From a checkpoint of a small transformer trained on Wikipedia: a variant of Muon for these matrices.
MLP neurons of a small language model. Each row is named by its layer, matrix (down: output weights) and neuron, and shows model dimensions 0-95. Each number is 128 + 32 x the weight over its row's rms, rounded and kept within 0 to 255. Numbers have three digits each.
After each neuron's rows, "fires before" lists the tokens most often just after its 100 highest values on Wikipedia text that the model never trained on.

L4.down290:142094140084117087142157166079099130138157142186068206132099146126101136175092083137182119097125130141129133155112065115119085143133144135113098159106147100173185124119148142111162107179090124126117139154131117134145129126065153102067103070164105126165106148084093112102174079125126106110
fires before: "\n", " The", " In", "-"

L4.down1495:144141099065185154094137100069154113137126118160095109161048135155103110111118076167116082110123164143144162189166132085155098113114185096143129159114124155137097124160145132100117190195142146201100146088078153122133131125149107135145054158110163154182143124093085106094139063116153090106
fires before: "\n", "-"

L4.down32:184151236141112162125114089178145110126084146134108119175109112145133193133101149078152171132127162154124104122138056191135170124144134107106171102119120059021150132068156166132137184132117103145177122092123114114076193128106133178093137112119133173135146104144120106146101189160196159142
fires before: " |", "ap"

L4.down1069:127147109148129123095170142071129110111124130154087127163099118112119116134137100147146187170114136189161148084145176081100126159120122136180125153118135147183155119111139155062121042173127104128119107098187180106194122146127052094171161085090089145140132184142113140116115135175160187048
fires before: "\n", "-"

L8.down59:190122141174124124160090154131073179116145150113149108146088129194138149125067169101164125156135149113177151142116140171132196136197121124126143203164105205103117114143123109205189157153180155117188160103150135135112151151148188200067061067157142111163098137151135192059118126099100146129
fires before: ",", " of", ".", " in", " and"

L4.down1016:175134125140111207100127115122185205069080127080115096097152065145172105162140197091155162098109161172128140142131104151157101155132088175074076129118142139138094130152117213126114136101175113075173124084142127155176090131123141152097148134099135090146123178156153166073154150132171118204
fires before: "\n", " ", " P"

L7.down1334:182152161096125111103186204179196113090121120174147150177164144144144064160125130137151093083122076112097131183165164112131134123138126108135169129175154126114066188088125147114099148126129124084146155113148121187180150094105131127088151175153121182157129095141083112135150095063084102196
fires before: "\n"

L7.down1008:101124122098152127158134126123151090087102112172189144106111130129046175130050093160143153118154152109111114162123115132104096169189151138129136167154142107124144111113123181118152137135138103138097116065124123139144116067124174145110097138157144150141138117090113105096133116138136164119
fires before: " as", " in", " was", " for", " on", " his"

L4.down899:128161129086194105096133099081078068100133120096101119156131090139047147091123114199139129170188089092157129103165138181102129135165085094118109153143134201128091083062094082171164111112094105043113139107148152130120135093094200158122125110125122145125153098155138104145103097131162138119
fires before: " |", " of", "s,", ":"

L4.down288:085096115121165128138122109053191140118146094085080179127092113157102135013118148156098155096120105104090135125107148093160112137121110155156117095129141096159128102153127118070106109131114150125127097102124109140108146136083141121208127034128087158144160122078104123137112141090120061128
fires before: "\n"

L8.down287:128114146077136156188177144129091115084094132147090084152206097176133163114093088114135094142161073114076132151171169133093160170130064100128081169110190069113075144146162145109152148145129132074098109118137142167117103139184103091139145193152181151166106058150098125121148179168097119185
fires before: "\n"

L4.down1499:134145088102144085120143058151151113119085103124123166165126094163098139176123178083138127102128133121092162147104118126157144127135098117174144149084130065117144137051163127101129106117139168098131106104155157090091181114086103131136097196106095095177148058112169122036092127104116049136
fires before: " |", "\n", " "

L2.down185:136127101177179175108165148126168122146121106202127090127131118114113096107143151128121149066088164114103098050104155116146118151041100175196124111075125147148117104196113155095133108152110148147126100161082162130131156156095129140113065111153107104134088140183166118108146109127129134102
fires before: " a", " the", " an"

L4.down470:159089127094106108091137141146134106121155156128104119201122157102145139143072166161098186111192158125192129125126063083135133151145130149106108114194121175123140175118111092112147143121164158116108048186107088104155135119189138123143131174171139024085163130103164139131085100154175134122
fires before: " |", "ij", "ol", "pl", "ill", " and"

L7.down1453:165105055094134169173156118104111084139148179128121114121195138187121098073092096138106144096157135126172104138181126087133163150129141118165138130167209137164118111119033167138111088104150113118069171122158133128121075181169115107111090098130096099156041139069185126066148116097097162011
fires before: " the", " his", " a", "s"

L2.down1096:043150145135082167155158159090112186184140138165039166066144064129103204154105113137183122118092155107094186158148135140140121055148075168148136114102140152067125151143145124157212140067090109142121118125192130152152167134111133160149115193172179104122141144094144060150109125161160114093
fires before: " |"

L4.down1206:087122110102118190141067145125103108164071155118068128089144120161104091115137166123139148147134141118117130070181137142118138086224163085066120112112061106127181154097140104116161117160084100097139136102178162115088116080172121048112084108157152127171139106100158125138122075170133179141
fires before: " the", " which", " land"

L7.down229:127141098161124122113155144107116112129156130123120064135142154096165177106191145125132165057152101092098104112189146203187059106133133129112147118173159096172119158097087109088140173131103115116084138121103050151179148163151138163089143116141115128142132151103144128208172095113182208183
fires before: " |", "o,"

L8.down511:155172136112136115112173156104065171133116138124160023118127174118139121138111130136156205126121148139100194119105098134136136132153083147101164114145157097099117153103058123111165129090164156132107123087171109120129182112241158137107120169133210109111187103151121115155102099152166208076
fires before: " |"

L7.down273:158138105120187139105135139125048142100147159132068118137171162114126141149085181117200095152066152182157141104157091154193090160163142162104126115156145105217170127053125127105119108082136171155062134153154090123129151152139171171128133183132152161116096121124162155080132143124187083135
fires before: " |", " in"

L4.down1027:143125121113100151162080122134133104154132162150040059121086091167121170112070101132102145126083154091154173153149119150072073150078116114128137145137098085122165105086148160111193128153130049117089123138117113116153136086150153075134150096124118116189129167114104074146147073121100095111
fires before: "\n", "-"

L7.down583:173195134131062143145135109092174192083112172121122082098117112106075155128083120146146165145079120143101161116119118133129110165134171134144123125094113101138173150138136138138183116031137160090083117100116169132092143171149118121095148221058145124152125154135164108123156182133132108133
fires before: " |"

L7.down1496:169109120109148093161117160072123089163140144139090071149141137122109043171093102125111142119084178136131186090171162107142164115153135134117128126143127129155098169147159143185161152125073115109163157190123157123132121121111164103106148078144097122191088143150128082099058150156073109144
fires before: "\n", "|"

L7.down1404:150180158120173102131140144088133114140100123158103127143123106176130170128125121048121084096132113099108113110114113149161169146100171142137135064171175177077149099163164144108142193114188096108144101151187091132185160142154051077112114128111165115138134158147109171166145057088138112117
fires before: "\n", " |", " and"

L2.down572:199096070089103099124173092104194172151157115121138127114119103161084151162103127132090137141091147126143142103082153104128105120125119100110112174195113080110196122129161132178149145140086130109141182094126191163147189132128130089138126200186178132116102107132138157123195124167181145127
fires before: "\n", " He", " In", " It", " His"

L7.down1321:146163179081106112149173106164124095151074127140100159153117136124104060109169117137178099121135116125148119194106157157115172086162116182155093146199108146154131184126128130139080161066093105199104139122092131058130159081151142163064129164123129140094132061173192133124152141133111123134
fires before: " |", " /", "\n"

L8.down335:106126120123203054153124152145126157143120190149181157125109039114136107070155153132067145133082160152080086129122191140182142133128175161112125090109139096147128106128100142088079113123107121122164161175109106164077146071169078125137156053107141097127093103150075192034112114112145115151
fires before: " |"

L4.down530:132102160120141112164136123144127094140073097132137125120123145145149146145138147196169146143080075114116163154095105108164099119097100112083087154160104140123102117108194144109158122114104133153185090159135162094091159162098155148127149016105189122128157166126092131103038152070136105122
fires before: "\n", "ia"

L2.down1251:132062113100144118135128082140131113175115126149136101149077068141103106140148125077126197094065141167098179095059105136134147161154128171093138089084120133075151113068185143148153078209144063137085150139097122155164118126161092145151084144155134103124125151146101126087120140121157180120
fires before: " |", "),", " votes", "t"

L4.down865:183174108160169164089137150115112132151199124152112117156161078109086161072177156133175169134159116089148126128097120109147120107144131102144073111121160071153111102165183097114113086157116184140152094098092141078122137100079043110148106060186094112123171197145131145159188130168056102123
fires before: "\n", "-"

L8.down1209:129120146162085103157160167101124153139160126050127079096129116142152124064045060186130125065162098132179129147118092109167137138162103180078165069186160103086093121103096124146109065109112111116142121128146108123069092167115113135140124118117143101103132075157105130126101189117166127106
fires before: " |"

L7.down570:076153105131151151204164150139125156139126165195172094165125150125160165148110119104112132136157064102183153182137112081068144146128092136171076148141107101167132105136164118129138138110128173084175087094157086074105148130110139102157137236136108117166127142122147170134185152066105133126
fires before: " by", " as", " with", " in", " on", " at"

L4.down918:089141141111157127123166142136155118140159059111150096121120129130140095094101187035106121107094123124109132146105122069130122103066133064106105138139155114141115103146110138147188089108167086157128117131130151183101152135186147104133095066156124084085085196170116129088174110099169042121
fires before: "\n", "-"

L8.down1239:155120093094199173098127094125067160148126132108091146181134114154128130126111123120080135111157197139162107131160109144073120137176144164146100131129153140118159150136151049113115108151129120132186169100116122162108115164185136099127097229186175086125154104123149111156156122168137126096
fires before: " |", " (age", " –", " ("

L4.down1423:150104057110116128109144142158179146115147146098105168210131131108107171071128135140114102095046128138118188149094171099100106118088093135145144133143072147174126110129159140102125122151107147147154109088176141094153109104131073132148076015149136119119146200094074062161119090164110074130
fires before: "\n", "-"

L4.down902:142099133072126118134135127181158084135153162106103197184176084084120119108137144122047137088119123133104176125134123100108190120146139135148128130144110145131122180124115103160111114140114127162147122104173199132120134148126147140105143234127121122153160148059134130131104149143150172110
fires before: "\n", "-"

L2.down266:123144100161069090139038113141108112127153145149134126177059116165132074156127110115136104107142125083077109108113112102189164119134114136084096117127121192128113177108165139125164138114144149090115159107142123094108084085145123142142156162181100174132126153185140130135129151095203131128
fires before: " in", " to", " by", " on"

L2.down973:069094097141169130120131131079087117168126098144105132093121083165127126087144067119151160060106161183143119172154113097174082119165145142164096086090147108128067170120126088069133101124102140118149101213127148193145115167160120119113083092175139118106094134166125098099161110108119161114
fires before: "\n", " and", " in", ","

L8.down261:119197108150191187140132158172114176131122122099172137179139128116135107172104123152158141157099149187158098122112067160146114148165134116160183166119153088095136094140199086078145104119093154121148099139175089130110057028103142083082144100109092117121160138201171129133133177046097143163
fires before: " to", " in", " with", " and", " on", " into"

L4.down1108:135169146116072179101108170151148150136148140129094111140177117100179138124084143069154203161126145161140105080129089150128131103124120095139128113116152157160136094156182114096169149123115079096150173116128107186112166179098079182089061000126105102071141108101086113175111140106125158086
fires before: "\n", "-"

L7.down502:146178095140141095158163152157083108080117089233131130194160140134092118210156145047099082105116160111151131099147147088121165108150138153127102069165179095113132164117146072121119106148195137162123086152096142111097111095124140132154151081157155161099131144161102132162150087147139129204
fires before: " |"

L2.down501:144187080068135125164121139147164153199161092118155167116110090078081093104121113184173213174159100143091162154069126082154114183136155150157148094174044116181132119184091156148147159072105170143172161124130165119126106143110126156148153137120184135173165120121135140097152178171062113125
fires before: "\n", "-"

L8.down682:150143168126161172103145119093063124073100188088161149066116157126088122125107172134141144069169205147118093117120125107151084165135144098162104119131157118105130163151139170095140100078129114095147106117118092130119091132163112083107113135098119081125168090147134112145137157102122150148
fires before: " |"

L4.down521:139046118144084101147112165113118135192121206165110112152146121151097151089065069184145122088167133173085149078104122131164131139156120161132135117157116122161175073142133141197139177154092095118100112134124109130183132095179120168117130066066136150161205109100164135135157082147135134107
fires before: "\n"

L7.down288:191193112182125150128092151107138087178140152081128124176076108143117119108139097108170099149137149137050173076118152147100133135130120084171142094178111075153110138093135136168141139119135094096145149128184111149127171085057166139095111084096122126141191113112163115080090125102140170123
fires before: " |"

L4.down1078:165086123091131108119164102200077076150155164130161132093085149110157133127115046164136221154150150143129175138107077094119088161153097166103128084122139139115146110144119097112140131150125132147169110151118145081098138121079151143105178000087110157138128191132120123130115137111095117171
fires before: "\n", "-"

L4.down1369:163098121142090131115135181150143116151156197111137132187112090124131163148102122107143177116135157180138204097076125100127119123144123110116067113101123208156106107166124135113175126113164137168129164084180168156119102154142099151075153000154161149110111197137149080110161079158103099165
fires before: "\n"

L4.down544:127119131083114130135152138122136154130095181133131154096174149148182117146099087129169179156134169170145181202119159133171084149109114138099163164115128164077127063100129109185154063062071150165079155126181125174146168171129117087103139122151099068122127170127161110074094104110143114135
fires before: " |", " of"

L8.down118:106109148066130153130137164090122080121104172121143113120121120128173161164152132096119156125139074149115107126149127146104130103137151133077131131128133129125110163072173103113185212101112091110110114134133130153135115111130143102152154093109123135139103173122125139166124133075129161154
fires before: "\n", "|", "ated", "ed", "."

L4.down1449:070106090175151085085149123103095086129172121108144098204099110146078127115104112127112130109087145183131128158112152137124165155081131153116183189101126176155154112155175121176119109125086108133166158141138125167098072179091062097126118147105105144091183117147155073159128142121116123111
fires before: "\n"

L2.down79:195157109125091127153159118162147103121131109132154103053165163113126102081110073159109085069103199127116160174140069155150108137169163145120129097111135107097168174116131109102117107101124148108105060066112116154104098111077137130208121061089102097105155124046209159098079086205097107108
fires before: "\n"

L8.down1161:152141139141132154129100118150119149098100089157118133134131140093094110091133169090128123156206091125055126120145148119147138146138124147137209111132123160064122167160114102101114142129134120163153168116194133111089128176116140166096136121161130141095099139201042174143109148104150075154
fires before: " |", "R", "N", "T"

L7.down980:148184118111115140151189141128097189170155126095090075176100197173135149109136123142096154170098135130157113107101081125124198132135073156156117137122142122137093065112124145118129184174196114141107170131167163111113119101136124131125114066156167154151102106183149089085110135190118128108
fires before: " |", "."

L4.down109:129099128154173174128123120151168139138164171155176102176163111112166127127148114120111125166156157192194114125124070112102105154098073078140084144140107176150146147163088157124121097168117085163124031096156112111140104125103137128064084168112050121176075157137075099106070134149125150148
fires before: " |", " ", "\n", " −"

L8.down1314:081146140118137092123083113102149114136153152100207083130174124140126095116111096160113164161140109118182138107106179084114090143108166150054094145168118144151118144119113137153094103136104180144158120113178154188103150169104166094174181130114116168147110153123113100153124209156130169123
fires before: "\n", ":"

L2.down771:080155152137126113145104130121125123143142162111147184212111196177125141132088120172136191139123128088101081109113141115133124151159099130163050149131149141121171151201111130160177131067119153190152145114107136097161166122141159075108203109113165126117100045170117103144095128171117179145
fires before: "\n", " The", " In", " He"

L4.down1507:115136099123083171050080122127121094090115133125179123099139097118114135100079137108087089132135130149214109165119155156150137208101164141113101122147088169133161063134076097114153122082141130128098179146148113071166128061161158133136132191135085127156149112076165102098151097104214106131
fires before: " |", "\n"

L7.down493:130080128085222171115121083168138111152086209181190107127085136139091124128119114157080121085121143105063102131095132121119108105130117103122150119147179198148106136120168129085110134146125126101144139140105099084097115133135182193122193117174082100104169107104121100133101099143103110143
fires before: " of", " and", " in", " by", " from", " that"

L7.down1346:128126104085106182134128070161124152103085175128167131133102107148161144113111127161109192157147153163060120145101083127154109093108084163093136171151111140167116096087154171086080135122109115110136151141153134154162065081088067105106077135087173173144134156159129093102126174091123147111
fires before: " in", " from", " on", " at", " as"